MLP neurons of a small language model. Each row is named by its layer, matrix (gate and up: input weights) and neuron, and shows model dimensions 48-239. Each number is 500 + 40 x the weight over its row's rms, rounded and kept within 0 to 999. Numbers have three digits each. A neuron's up and down rows have the sign that makes its largest values positive.
Before each neuron's rows, "fires after" lists the tokens most often just before its 100 highest values on Wikipedia text that the model never trained on.

fires after: " V", "D", " v", " D", "v", "z"
L6.gate717:563564513500470537489451504479474562477500521482494445562532510555407472488487554541505483504525561463477507411599497489467459532474512579579462513468578448531525519483504508476478427473562506521463515550498465451524531543506433486543457468519464534515486533522513420521526469546492479505445486504532546454453509489511486475483492476498525460479550521528469483438508500570484460507491534526550436468551473484547441486471530563487438422498514484532502489516523530512593484545559466514447591498526476433523526510494485540453533513452477519500566516549519522522471492547549489529
L6.up717:502481447553478553521501498512593516475535515523462493511587506519527484511462501477476473517448557512532573530496509446519581503520487507462505424447511534560495523444517502379495493553519467526565543454504519510410429551537475444543497534486482489487453534436554530494520523493512437468528462551530494525445474498502462498482561461492529525483516469548540527498476425484530515450568532509455435481506521546484554430441470565487491487572522542581527528459565546522500456468451510508465534509504509541543494493450482453488565489471492457592468450528499560514543427464455458494

fires after: " H", " h", " f", " G", "H", " Col"
L5.gate94:530560494453491447495463511531463446523467408477472432518593459489463486484502504511481614562586487510483515550556543495480604526519459550528511482536521524493506514515472462524525519511525519497412476524528506543501539473532528480557499543445560497507570520505478464524519477513500496585574533483399511560468440468501460423459488481470492533481543519529466508503457505464498500477555521516514537475551482513523542527471481510481541575533453501511508479511629571520559499566398492518478465467465589454506491488522492432460456470502523474539462473481450516469557444495479505543
L5.up94:544451475455544518485490581502481493447506543483489501486535515426429529484560491483477479474493429472442470559524529455431441540499505511483473506582522538505493518499469442500488497497480532485512499496439543595531477554492538565495557459430510491422526562541528493509469468481392527465436465540441495533524497453476525535480525496469465514524561442447480583496547578517494540479493477423502534531483467509467475453463527530488548520509472491399484500551489512502500523496373485500429458464488461471513576585423515453496487539527457511539429434479536536528509469496476501525

fires after: " the", " st", " ", " Ar", " ar", " b"
L8.gate246:558493408491507457508531525522467493507473488498527455484501564494477505445564501516541547450545484458504580608479521409463469497514495425531429469520497568539479444474461378496526430527499376407508480553403461466468585495500555487466455553495538485514545546497528445520545569540605513512549432512469455507464531511517419516466464520501465529536487442474536473528486519453514486548509476493542522435487421563549551564523454531496532507460475513511501510457524508488488443505514471485563536484551503449539478500483586505434521532508497492559586476564466492526475430517550515476
L8.up246:472557510500546515522490524540490534467472526475494537483491460529501448522549521478447520518543487542471508528515498517522488521539571573483532497465504492560472437502555458497464495541488525481505487502506577503505521531470474530480495559572513436489512495473451402511475516504478542494535492588457478547522440539488546546526470463449499481560565474443455525415460562517506476502452489496471474565458502440551470500518482546458520424467556575541493530447461440484481451543439501494508473581491509529532488549534542496482543529441417506496499472505522533533452501441451467464

fires after: " B", " M", "am", " b", " dra"
L6.gate474:503445535511487485534445517492553509574517528481542491563488438530500496562493529488443553512499478536458525557453559435488497535485512461475445548467495403514550525480530519462460486499502487489523557385510461478549494504420489512514523508519505552508499519504518492491519504551547518488531478555492516541478476427454523503547426477477550476568577426492485488543481486521508559492460527516521470444582531615495437471460447547482485570546533525465494532509472518507557516576470520552448401540483503419483530479440508503460467422479464486567499420587559519493528539457544569506
L6.up474:432444546489524526532515462440507447596486457490464506591491494480447452430471526516535606502600542505501471473447555417526449455466502492475552474597511529510573589407499459560507508572486478514496459495552549437475529506486507493512517516409522537541500490486555527456529436454483395501472490498552456586579435544531482457489548425473516455485431566535453485510468478428507533520506475471500528490472526487495446457505555505457422495506465498506554539503530496495533576485511474516493509451481526517550505594472473551517492610521490445499534500539467506503504469468494411547

fires after: " f", " G", " g", " F", "W"
L5.gate738:561489487455479529394539496512526467537535454470445530570485405515451484481605520479498547464536520454646517535479480538490438557525543545493565531502523457574537505470506473548473421461555545505436448570496491497543434482514542517508529481476554425535501483530512528468450557507507514521573486481475488547505464474569484457497451521504516423525533447490551497549500441493494509476460531518549548492465526516559462497464494508430409554487445489506480434480477466527527528526461480492579475481489474522429504554487567493467516594571484457484540514443479539524485497512544466504
L5.up738:401482431551557600454504477550473552559476518514413498474482477510490495454482465426454485535480484483497492516526441561548512492542554447458471543483470453553448471483439519480506424503551477458470447501440480575458454530429547528494530537457438511459555489496462439478577439495544516589462454526494538488556524547454499487450500513465474576537492511471505532452505502496456560521494515511465527533517511478552356486466522553506440493578549506518481495471523494499479532491450503488565501472415518469538455512460441560418428546510518462559476514513465485535506519462480517571

fires after: " f", "f", " F", "av", "ou"
L5.gate693:511450507423520520480489534463490453486505509506578440490506449557532522541485416489467573427499580462508536522512538439513441597479498503527502553535567504548523459469559439522534535552500471453446445490535458486487541497509535518470482422440482571502536423521487498488503494470494453521524436608450519457482549457444476453512478611442552525537578513474451493559392497463502526499475462537540489442511538528492495510488536430493478507499519478529439456451558479462519507542476530501536512512467509471532500529462417429467536543461486489460632517474485530502481522546483469551
L5.up693:508582486501466462501505507544459492554493556477478518570497469513448556500461527520531475510485510519413453590515450490466481491431491487460504524515549489562525437548479456456506549492511556512480458504525529557458481529534489518509471462444492481486516518453490480488496387524487552511502505540504467494486473511449443468501526552494477500507584469481488437530508451526470600479530514438484460473484485484462523486494510539501435495545502408462551520449597501559553482431443486546493465489526398489482485463421536500537463487570452552592553488509489606509503466494469458465

fires after: "\n", " the"
L11.gate1089:560523443565532431552512519500492483577494515437533498486512531515503483502507495550475529445475513500439521522475452520591516578466505509519439509472509498546519526513438517500544469488599526440544475510469443493419560465491522533498476467497577441441501494536460512507494460532497550485564487500484481537509497449468452469544469558441482396511551470514549514516449494492442500504498571441505541504555509493494521459490467540464508562436517520571530518512506571466498462554548552498532444532506440492443508510493426498453566440475526463487578446516479490540489529580520524541
L11.up1089:549472511444527558511496546498568510477496500473556499515483547493482459528515447502484506469478482528534492512561419478508542489561564466472482525492504432552503478568502507472550498485436527576456427489432444362464509471515461504521476513533491523504485550484442440494506462494556520478460517537485514591419451475465576475495403467532528522483482454532497480540446470500471469522515540445589539462429504450533479574494520530472567487551591527461504531481544472482523495474469524517487533556555478508471469480428533471504514500470507431505477508558553520448504519574474519501

fires after: " M", " C", " c", " ne", " m", "E"
L5.gate486:484497553462467486511548485548499536519529488452483411493469426487461503505526533468536474519506489485498508503555419501467543527456565540537459556562489483559536496520473449562464501492514484434516539521480499481539584497545486527530472473505512482492522478510448474457535416520469517438535474507477512515531472526456489517449463471498491515510526450552530500533489529523521562461497497446493493568445480460547458490516534512498492480471428469502447544462534522479488484519467457531521453499576489453485492529510516538432510495516536508523504470532477469529446398621546499497
L5.up486:452422499520505526543594506474518473456550546490433464482435540468479517495501507452467436486495499544546503528499480548426528500469482536503507586566559453545604519515465502418493525459490505465461558532477459517540466409436501555479532475580487525510554561469508446512457445499513518573422453531506502589613523474472498491475430522504506586540508461485509539534459449398540489526522474473425527530500472436577500447474539476512496505521554500478488532481535538483499526570528472469518508464506536446489497556447479558458490442501450594506511530550510490499493480473578510527

fires after: " K", " Sh", " B", "r", " J", "d"
L7.gate1183:566476460467559500445442499451474490578514491498542411526483492468560541456441490502473503539545478604536454483444500475522446458479416529485461516560522441517523528577577525582443494450522495475536503546500467504504443441512581497513440487470486473459549455487514467516507489519517500478513546444441532472475458512532463467434538477544480482505486497503507478435519488519459534512471555543485496502527478507564530542486479535526477494537475543511482553512441583452542505470472514532521441569491462552528482469483505451493498493507500569495576452561480564470467546472488455499
L7.up1183:589484467585537502550549490521553578532499527495545470515495466468488518395492554513527470426520419521585505561522464438447568535442553475442508568407566462492387526501443517450523480507502540457527509504517485493482513538480477459497530510536434578542557537531465492477564420512470566498492517434475553468485489529472514483498541517478512494498510456529461496489524541506410531479454475521497545545458445510575558452539508450576480501491451431499528547559442630495514481496576480491519519506494459456543542478482605526569575431518472507478486432490478508527540522480491544502

fires after: " C", " ne", " S", " O", " v"
L5.gate394:516553505470479527501480494497520522463549451428403416478470505529550445488542499543573537563485513481461496505526465534440517556472493483502505527516558581527551516503492448459454448491564508477478493481509430527492555517504494576522447474526531519494472474489481506509507512519429466413463540485449461534456484505460464503428493532484487491465587466532567472454519505513539495472457542483529496510577513527546391436461516521422534494535494481510541508512508544494548431551520448505507500520557471509454481480500518543430484514504522550585469490499550558522492469590445461477
L5.up394:533506513529504485505539449460542562468512448507446478509495533494499493513548497511525478532425488507520452495558443529387549541497516502500529451467554555460551469549529540430461512476462518497518454460525495473515520490535538513554437490534530505494535567570521475548476561472464478491534513476504464497590436459466521554421516489462492509498534473441498507545548526540543552526432519439539466522493451521498502527508531437430569492500462485491530556469592542517454467532495486474518516533548512440430520472505456546542496508557573480559415490453567547457475462600441524490

fires after: "\n", " and", " to", " Candidate"
L11.gate59:543479409512525533544522515496516551505614436482498512493528471511525525547537552490550511476470445448426581506549531480567446493400497535505435501557522558577455487528434440522509477500525484543508467474559459485552520557543519483496460527476459545489485471503485479521587485515489499516504501525459488516454476543477475496480503558523461488473576452489442473485530506512453477469493477454481590491477588511556501431424529533485592505508525510529490494530458492450557454469426523513498480524528518433494519484433500584532472515467457479494531477509483507461433515505470491467
L11.up59:510502480498547503523561477547454482514455538567469474433503456549485496493514500497494503500512542518317498560520561507534526445544557521504434522552532540409437519516475519443512428449512515514511455518517489517487467499433494471451430395474515554509485452483471524460543514544479506496510565507500446537495448490429495487471483462482534520482506609514485421474528511457397516493440501422485525506507447517482470482454469470499527494538446463524455509471472534557536459584519419529467453558494517566532465426461485431470548453494413559498500504473507524525440513500482457456

fires after: "\n", "-", " ("
L5.gate718:535582477517466440545453507553552526525521482463518502475472468474502480499501473565558471517422428439507502467520459473441471562489522539460553501482435525552512486517450483499470465493562518488495503490512574499467460467454530501495494532482484487440473461479499482499583506530564536557426510549507601432461496472535481477529474477509537459406467516497474473545475500513494458455496525431571479484548521537418482415501485557469516485537449495520522522478497468528533515591543490517539515595568531515488500533501610499465516462577461412498474420518512448456482484461501532468
L5.up718:497431472563518510524524469547563566485499487442503471531493506461503536507490541482559451501448516525441540504465477544538574469460547613553477469507518520559469458577491482495539485503518500525548557475533508488499439529446551534498485487548499524490467407509490487489540628543503471483498505541465474484489428494556529504518496436512547449498512531533554380539533506503439545510554469435481503553464484480556413505526585563480479577477457510493515442482519511495502519524500553488458482508507512542437553518470449471437520404497446512569515479559481531521507448506516525493

fires after: "\n", "l", " ", "-1", " l", " Sh"
L5.gate1057:536515502443488477530506433441557463482461461460470479462478440448515551506526536438502524555531470488533560519468461427448565535408462509526512501448490548513580482516352442525561496564493561516535526563531500516459572441538461479476550499517428486485514510542419486500596478557479551472487509533459479485420547509497405526433493433489482463535481469509429482437441506511476514490507510484471476409539549458494495508438444502490516476490482472528537512543426536511523517510422523535476465522555559528474514479480505455536540530576493404530452479518508535479497578490427486538
L5.up1057:510551512465466493451588537516489504504526468506551436389454456415546513455442521488554508517487480540515485445468438555540533495489501569505527491510451502505521490569512428472464484534465534577518616474518526500517500492466563560537423531519477504512502437497452546560503484474532464440539474436480499505465490489462459487496410562505541505539526475538448619469455473498505525522583496546525477494503412439515456528474528442527465535514457485521461466527557522494543470505576567472474410483600506565429516485549520458575510479496465444502484488503470486533511498551563500443

fires after: " f", " F"
L5.gate554:487428466451465474512438557482507460565422512476477474533467538479457480483488490481519522529526472459530480499444455498503471521484515514523512497505460466565537466579522478502550436415517500438499484579523478418555467428506448510546496500528548468468497461499504496510457471541443456484470523501429512538429501428584471496403545526480465436511442584496484416517516495544490521479441489564484516443570546549550526573474408545494511498523478547575450484463443484525521464548491453493499575597494465425417474475460551488450573463456493492486527527544487526538430521439434447537
L5.up554:528454557464549478466525535515568517550567487439472537568495551494522440478529512427539465496509482411553477512566561504507439509469533528532475449506496456494451510490529604612501542507485558538429546505476554524481537553545505489454493503462512496518588523536536457509428530481445508489526533483450541553510523481473571587570466470492513500547494475545522534485548493501525507477434431480535483487447437523479530475490543496452450503453471563554442467535497536530458472469507542501472528486475484490519480566530460458513449550538551507477476448464583459511549553546493454468

fires after: " p", " P", " C", " c", " v"
L6.gate542:543564483507452573432545575511530512526541516511468463514495514538444469495501565512541577441475455439478526535580496512515457526468423492529587557532511520543529498457528505562508527466581492500483522511576536488518488536525489497498532521506551480467479503505471577453454537532399553432435500565531510535455439493515514470548369443438508516517566437479534542571512510468458552489520529501452484563536544497498442531534463549419504543492479513576506520472514524517463508516521475555464496545477424460437537503542569559408514514541471432549569446463469583482481468584522505501
L6.up542:510493532413602466498411429518508456499512421517522523494475498459523524451566548540592542463438520585393540514515450568503546547474558470422525514423498466436553495515496454519450474446518466468496462450445411542566566421524510464500491566486540557518484539505463509529533532499495561476499441498459503474490495418491443511567471462472463551486540525471462533509565578488481490473489518541525533481479502516476530516502453457523498416440505544434477474459435487474480583492518491504474543495477409458491476430555506545507524558544486527467471471443525514425479508522528481556

fires after: " M", " B", " w", " W", " m", " F"
L5.gate894:452487474481481558478442495472567491557501498530518445490487504458406469426544511519549513403464473456566520497495503561438536509480506533529533499549457479516496450469570490495498498452518520462581505582471523411503533468456508562474532535452520567509488453503446549507408491512534533475485507499480506551462528455568513440490456484492527445480581497516513453492459519458414501499483484546523511452415529507534486484532555564517452502551464580476479518489533433495572493422494443506544471497556528548552553503478470503459465487549532450500559413507495495551537477504582452491
L5.up894:499515509500438475525449406550502541528500464501511515516517521541498485505480548536483511519495532442527554526571502539546488539556521483472604591419447478421475405466507470523523577487490515440526547488568535478499482456452436515424459499475508523454480516555540548490445388520494516468506522434526417512553527469507528514481531510516501492458546506438464466493474524501515505513467538496532488529495577521508489519503545539542486482469552582505514486437480483480502473517541535493470478550540516475509542536528476462483559560583521551461548478447521449453552464485508538521

fires after: " M", " m", "M", " s", " \"", " S"
L6.gate809:495474485478451545460538507484522496549532570485573452470560456499494446475498481587496509520525505488493598488437476463471494567460420490416515402493530499534529502481494466516510528473518482445531568492505553472560570521538489495515520480489518476528521514511454489481487500483521476439416509476542471534542498596507561476483466508495604451466436482546490462466443523557470530464476507503477560507444458457476495505470493545581451492435462511553505537483509495488522474517466443501460469481526453511532548505472451479480511535555533460492505521563486504530476533486508503481
L6.up809:459451497440469414419486511516488480485506470558507556505564507505531513443493577512426446524530466451553474449446507478516608490526478477465584493472538541511532516481532513528496475492430471398474561484434502414521549476579513538377479537442567482467544521514507489504494558402565498507473528507462506594440549520539512520449455533465559402537524530490587546522480502572513498532565488492555494512456513485488575499520460586463401510513506415494492474503521516486479574509476571470510502544539525500418509497563440445506421457525461438490540508463468469495551478501524521505

fires after: " s", " S", " b", "os", "eth", " B"
L5.gate778:505473487442442507380545471541537527555541442489512452443481464477496462484464403504529579491510520530475508549453501530501448546432473537447512478490517512550535420467486489528449453541525512438505420481492520456502464488423543594477513503498492511520473457506528485491438526498464489453423454503519495589467504513466511446517508514468475501553482482562468474494504526488478535481482512516462507518517527549494522486526460537491514449463444509505509462501554494537541421554557486507419478531520429477454569527510540516492457519449485498490538410499456483508394488495524488480
L5.up778:581518424496509490521556489461501486504532454514526478462563497507497472493473485565506508446534549465512497455488457501573561455505565490535505470475453439515584537511531507452452467582594516488495441482442564426559522478464520620524459517472475508493455508451498422473548473524576488570523511427490610494514506536524451491484453469470543514502507509501541512579517490556505505476499501493561537516557431498511458512475559468562481545499563483462530524575459382469570529528523439520503457462524571540457550445424545479479553415505554517498493451504458496493480580507503485455

fires after: " Ch", " D", " v", " V", " T", " L"
L8.gate983:527515519500389479434497535504541488506445532526406470470523450561523454529455504501482482542546477469504465555542476492511511563466582557585501469441504477593492556522531534502503518575525497490529541547487515433505506535563422485581482467446482474509495489516549480477540463538517525476431526463490614464466515466593461445460551506477448457485585465465508525502564546562500485498466510438419443567541516510549509484476506526484512473498489532482535580542505433416548525508499532528503518513528472542551535438477547480503506490506479454472532502538510618545572492493502495526
L8.up983:457487508500508531511425499545431543498492451516515472489546497477448499460456491505453402563447471475566532559486428520476494523442502549481434523545611559494521520533471537474584367558556561493479509505481471525513515468441486490509487481474457559484471521539478518486646532493524494504593441533509534499468472530518464452486507543524518570470550483487453569475493474502469554522452441475540503444537472581452476429516476450477524442520490494554541533508498478516506490511524551473561432424491491526564548503521491505519588587473541496478474419565473448450546527513492497447

fires after: "\n", " in", "erm", "s", " from", "d"
L11.gate224:495490458526474386505525493537543415525467529429523519545554495469522521511464514494498490528448490530538459417468506490555482508494570514579478525521475530492459533456538471508465487551492558491500551534494571477446487505564522483483468488525500482527532478491554523471433462532479528460482413502511447454474525494487481481477523472451551495485522553532468529446484515470499460509514413516544519516481518554472500491473476549480481455490395552509509413515558525450539466522469537497460382626518506533423548517459529468477526484475496492485528541541457517469535522528474522492
L11.up224:514495461529519448506496483539425536504485425431575468460460478489504487447443514533521486468508520556504486505488479558478465484455452577545483541471541539504432514468499474473445527464531483520479539408501459436522589509500524467469544506471517433520436465520490456503519538475526485536542444535489471462479425474519550480446495522520437482534526539452500469505454569490561488540575465536529527556422524430500459529493525472477451482469516497485502514458501534523563476549533579501477479491450473454501410578442536530495449556499491535519432449478495506555528520496534486526

fires after: " R", " B", " C", " K", " D", " G"
L5.gate40:490541473484512505478467495542466493492521494511494435513416504499509417411532517554519606532478432479458455581576491500521484561513533588468470474533517480503514416466546557516416482437539542475465450521536481521450454487510491546482441530537471534457514449520442505482462497529483517484560505506466619548496473514558472467488560502471437586477583466551489525535529482516512508511539580433553436506448547552469477429419530552410458459531483510430488522539496502503522474519515525510472463446515507458459435481418565522538483471433476527471532456515525504557551472531494466501
L5.up40:508512559555440536453474513488570564436507513565466462443422490538609513516486498514513461526546444495462507551587448527467482536512515493492536508421462476534494500517490440507518466484528563485470538481527512503492525488523531444541495450530445555506499497488474514580517456484475563520518515560541456472535525447530420472470519523472475490467561461528503521500500482576549535530545459465497472551520519528570516414470494556551551522509516512524449532483501507521552494541512489469463529421511489542508440518475513515555531455422493539466565471476520425540517515530537458468

fires after: " H", " C", " c", " D", " St"
L6.gate597:536558474507517576424541509487508503540481466509438475485484492500428561492492535591466502498504480514498543436482526510501527511473489466501502470497523563543427498498540426499462445458562509402509528481492528546526485452495484472542490484521479496462471486503458485498460474543517518532517481566482551416520560472465475499479510619470516507500474556540546464475435530491460465499527559480456518466501476503556478421540476575561532504523504514518421411495439467506533479524490451533461564520543538509466460483502506462479496455446479498493500431536448461495508463500484493512
L6.up597:505517480457484518558400503503531462562453557532422476448545558484519507516561551536539509534533510523535404496520543532441549458520429462579488509524488495513414516461470487430459460533510530504500489535540512518490498476468534402512525561464529522477523467499551488512476437512429571476494553543449479543482471449579561460422486436541530528499528500558518528516506594507531528502480526463552508559565558534497505483519539504447510541570512499467514442549396505463530496463533467517515474554535445513489499501462577509468468553458419528526497510481469607531508497485449504489

fires after: " b", " B", " H", " J", " h"
L7.gate446:460542397510558462463444566482479526615524560513524492504446460511485453443464568485489492487514481618527463502538574475529468595438404537498484440531501477537565521524533542419445482547558462519524503524483480468567432488459516461541591443483487575489509477485503487490493542520579505465501613469485557509554496473482507519502485510451462453492451515478488519585468527509420566508455467527546487497538562596540487556549467516567523531505508542495523460498507462549536531509507516524496481531546512458546496473474504501468495584486538478540512509526524534477473562450496508524
L7.up446:487589459586506417450541431533534571416475442514558486518521514490576533512463505519455484530523452553500508489457464476565488562515557561528470533487490510439525513513514581552484471492533536524518466479430461506443530551527463517508471525467509553489461460437543484470499467515482448519495487447474505521467490545424558536558481465545505407488520481472529476538551537470511526439480398583525461511445529564450508522489516484470513511497516489567532477488475501482523485518567457465504474495449583554362470486463451503491517449447466478539529522529524467479457480385476444536

fires after: " v", " P", " p", " qu", " V", " Alex"
L5.gate946:549478480510549474461427436458515512511441471499478417581564436470502487562489461484459527455511561466452533534446452538484568506504518543518491483515568477519499464452478396517521451477529580520478509564526474550545515496600516484523484486471467480496463457542503560489446506535504460550528525483458578524520488425516519455442433512542500506434608480544414548524455473518448546463487496557534487534526517432533482522478540508477399454462540497601474495611505522520485514491484498553480484549419542530521524502494555495499533476509564547496561451509510504503550529480573514550
L5.up946:550519513596505505463530463520456478483477433510547504585506553484526499535543512553515398491511441517457468596529541570497553489487575541486539479559497515537481484481495539501520451456544514464553558445541404507555536573540452517479525535491485451517517540505498467513472499475519487511491493501542508554492531503502487499501522494479534511446577526577467502476497473502544530500515468474514487482448572481490448466444526443517483571492487489488554505571568484499478499498516435489550505510505537552523479478472461538504516467545486533484513492438570549527567497468484475475

fires after: " f", " F", " Inf", "elf", " V", " |"
L5.gate102:496464469526487529532494515516496482519466458432440458538504504571472533480515519436451461485488456449526528512582447519496430533500502535424475481539539567520522456501525458517531488480589454417488393498543459500525548421477523480506490436481534542523552466491481486499450552511461507487522514529523534578500512516552501457537557579537475464528422549492486542602432450524491459462533484546504547580515555519546427491528477498475464462533509574499510474505570439535473486523449495543449518427484508463477452522465443487499513563442582403522544539527432490501446488516534479497
L5.up102:529449556522461428518530518499545483479477483460510517468495533473478479524522528478536533404478474439516482554497456454481551468494522404513565487478439531461509467530530523481544498544572597455534501509497503460472518537482413475466468417454551454505458563483463502590468475507452468494525515547523450486487441460506497512492522477545508483455553463511546483473451505487501542483499542486502523462525517531503426497491483536528447454468481419472495510491514522504422535525468581489471410507464530505509487514487551422502466493544546546509550479486558452490536492489446481590

fires after: " S", " M", "i", " Y", "o", "uz"
L6.gate162:547499479550550462501546555469492553600531498434567481431490469505596508481533583553438458518513474488465511490495563521507497489448539487480452492432520479544573503504454450508527494502551504476441481552471500507561446477525441562572506437524499501474421529505423499486504519505541484433451567450479447548574507527509545507476531519472441393543492512518477417441470534499458553490455451449444514533533503491495499498485451519488531515448501571474498513473477438580602452517536452537480499507470573494517475454506533465481470510521509510463476511535436539516493602495541561500
L6.up162:551478533548491504435499507580511455544483543472517496576539485547564551609497478485512538443515559513542471515486526443524504520450482553479505500435493412517556454474570527478502489478495495497446467510451463546517525497442539563479457488473541556501456487478511463474510467525535496498501494504508476498530495469428483472563512455512530516523529464549547466492450533591424518467491489540517504554471499521527604470502457508435480562503528512512503538491474466528541528473505509548464528493575534480515534498427458485538446475535512529457549455497506480535619499516449489466

fires after: " B", " P", " b", " c", " Pos"
L8.gate492:491509485495474526491486496572494499497534508492463469465469479507403434521570463537537576505482542425530509528558474476501593474538478512573489483567504468522487515448523501478555457462501448444481516545554500446473477503514507496489537480457529548491482492583487542507497466551530603566514453564516524507409506487487549515445413510518412554512629501518532458412492518458435501441457452461469488511494529542506533555527515531531551548476523537502488547512517452549558525532518453544485485579448469450499484468461482529457472486513552501527587434503519536459432595568395498518
L8.up492:536563450430541508480500478495521459564516472498513531523456475388489489446497558411363480400472521498519473520416503508476467488490487534496437444557427484449528552498536470422594507461513460495444473504544584506467548479493524486569534454414513473460511426533548472499459517476505522492497459456540478526470471455493463544464410450472480426472513548454505490510445459543471486483445524518456480532529571466429485490485471483528535503476445497470503513509494525499547562538473521465507487533519483579543525529521508455459525478506453485502558497466450465481515509486480425486

fires after: " the", " S", " Sant", " ant", " di", " Inf"
L7.gate1168:545531467437544524529483428537593428493436480511562464544431504519535523489455554497446513572514575485467501598473474504508493580444438480582517504539463516560508484449556489462460500501544531512439553549481448519489487442503479567480548523482543491484545498512501552504464486572482496490501474403478578432453528465514445474493487491463485440534484520514466553576445538513491428490496565480506459510531483525543504393514498496528594463535574467499495524533534534484532481546531531576439507514495488504486445410568542476536500492437575419444486424470469505474571463531521473456
L7.up1168:451520502550513571457515540500582514502468480542545501507436514558500558411486546435503492493519515546457508515524435479418533535605497510529483489559457534498508496483508562475460546500506544512543472532387420534441470508526577552540507537515534478570485515517585485507541412487421446520527450467496538460564493514543506534466488534520551487529435522487477533476437500542495521479533541521497615548479532493510460453541520487480525435504562505448437525544470459418511475523582477499520516511506477436489510485480484509536460429532472548474488480521490404452489492578439531536

fires after: " H", " S", " M", " h", " m", " E"
L5.gate342:508541522480562495460464543469472541530575500522443457520526574468489499466532463543527525539544510483479520567477559479460563571461477510491467494476472541582519495481474482472422502492506518511536487539427501432539550480559587560497490493509556506504436502550419513488546548549460429436519523474455517470484443439480491441516489469479515509546529492545536493489477601516479512462528588546499500529515484524535443484482448526512527464465542519457445534500440482396495525500509438547521515461544459454447469441514520521458517549556512514449460457511477532424552513580431528514
L5.up342:465466547473471420472513547505571489510460487523504511569479416469525531416479519517554459518541476549459504527537474508486443546443396468467518444438556516553512482526465495510438538507469454486432505601557523521527525427453513560575550486506530565513606546477546546513507403470491524494535530488494553579497438539476541507512514512516438472563512477583555496509487590414498566474463524513544542506509465547463545525512530492476582579484529576482506499465470463541546506506525479493500484511572577528557549465498511431504505464557472487502505456511459520461515571552520524509

fires after: " K", " G", "K", "eb", " Ty"
L6.gate394:506569444465560464528534510508497528525452489468531446495509457502495507462535562512493468544536507540474442484467557470468552508418568553569430478474483510568471442525464437489507437469542536498519477527500496492548458520513526492515510512493597542497539515508479514499497452522434514553517436502419595514469466512520437463542493539489532503484558481550477532599515486524491500495547516583624484556470511603533440464429475550472559516533541497511553457525497511493542498515562509517466466469532470490504516478486571457492590495529501515497540392551454514523547465491480527518
L6.up394:528479473475548529530516501503611498488443482495508442534461521504525458479447429541535500587573458522610522525499480515486487476459536494421543527507553438486490505427546510466527455495539484497520515523459504450484568443533484466542524500507536510495448523542536471484500540554516502450481541511497515549487504470510506458464545511441466518500562550567494539525432545512386449492448518465439547533496513517516543472550497535511515535519544466513498535571463525448530415467477517544499559569485513519474492441503565427537522409509483542522534475502478497485487556569546502510

fires after: " C", " c", "re", " cl", "C"
L6.gate1077:525590509471492551472531471469509573549497475436483409572534513508456505490550461553484509517510483519490563487553548439480516518487473479546513520499544517503468494484499514496477486501521472449508602525515454457546483477560484518488452518474555427494502391486412554447507507504497575482540473567433534484452500446484503484425507483502470531479584536524574517553497416477407412480521527460487463515542466502523558481441476476505577556520562480552470546504449438471513502493503493534528560518440531469466536497546545462475534461467517487494444440475486499619505515512517490489
L6.up1077:569474461407507523505500509537480503532488511528509483482525448518482479492459499448537509482557490493512433476445512474488484542484522515552542587475510501539536476461455511492455564518536443482557540451507477538517522565451519483460565510571549485495482522468489490510506469515503584617440426514533570477471483497453546463456530469476506476483473516547563497480498530471470451488395464464456483555513545514462472512547399522483468518612525504584504461433549436539553425554554513498424595561504442437549528476447515545489514513406537496388588603465497429486458526445431522472

fires after: " C", " B", " M", "ru", "ra", " S"
L5.gate646:518490493510522547521488532532433528583500511447450437537504507488460451488519502507577643497600540517526506583555513474500503493468523525501495511551516493495560488437538422513506439454511461490523498540510464511519498415545527519493515457510540504462509422494486562529516499534490524466453444504549550588514450486480504491445464478464478501419493501535533494444454546563430501463437522465465460550557547561516498516492482531525476435614480509514548535472470445477470500465558461522441520519502442545528513430572504536476423477505516533475562434506525533510505472496517414456
L5.up646:493540521485456496560623485462491556461513522444506483546465484479461519528472576529489501454464437589541413516510446468476575508459536518478408528498522510482461519476502538469457601498437504390479499501516453481490539461552552476517567532489529529477538494523456507513552466512569529493476503457441491465557530506436491506428468530494538481485478489531569571443623444448536479501470531513451498471481467548434534510544513498507526499497492501551444456425488569586538564504474450489424506529449431553609524525546556493511524440496540513563420500487553478553466548534531525452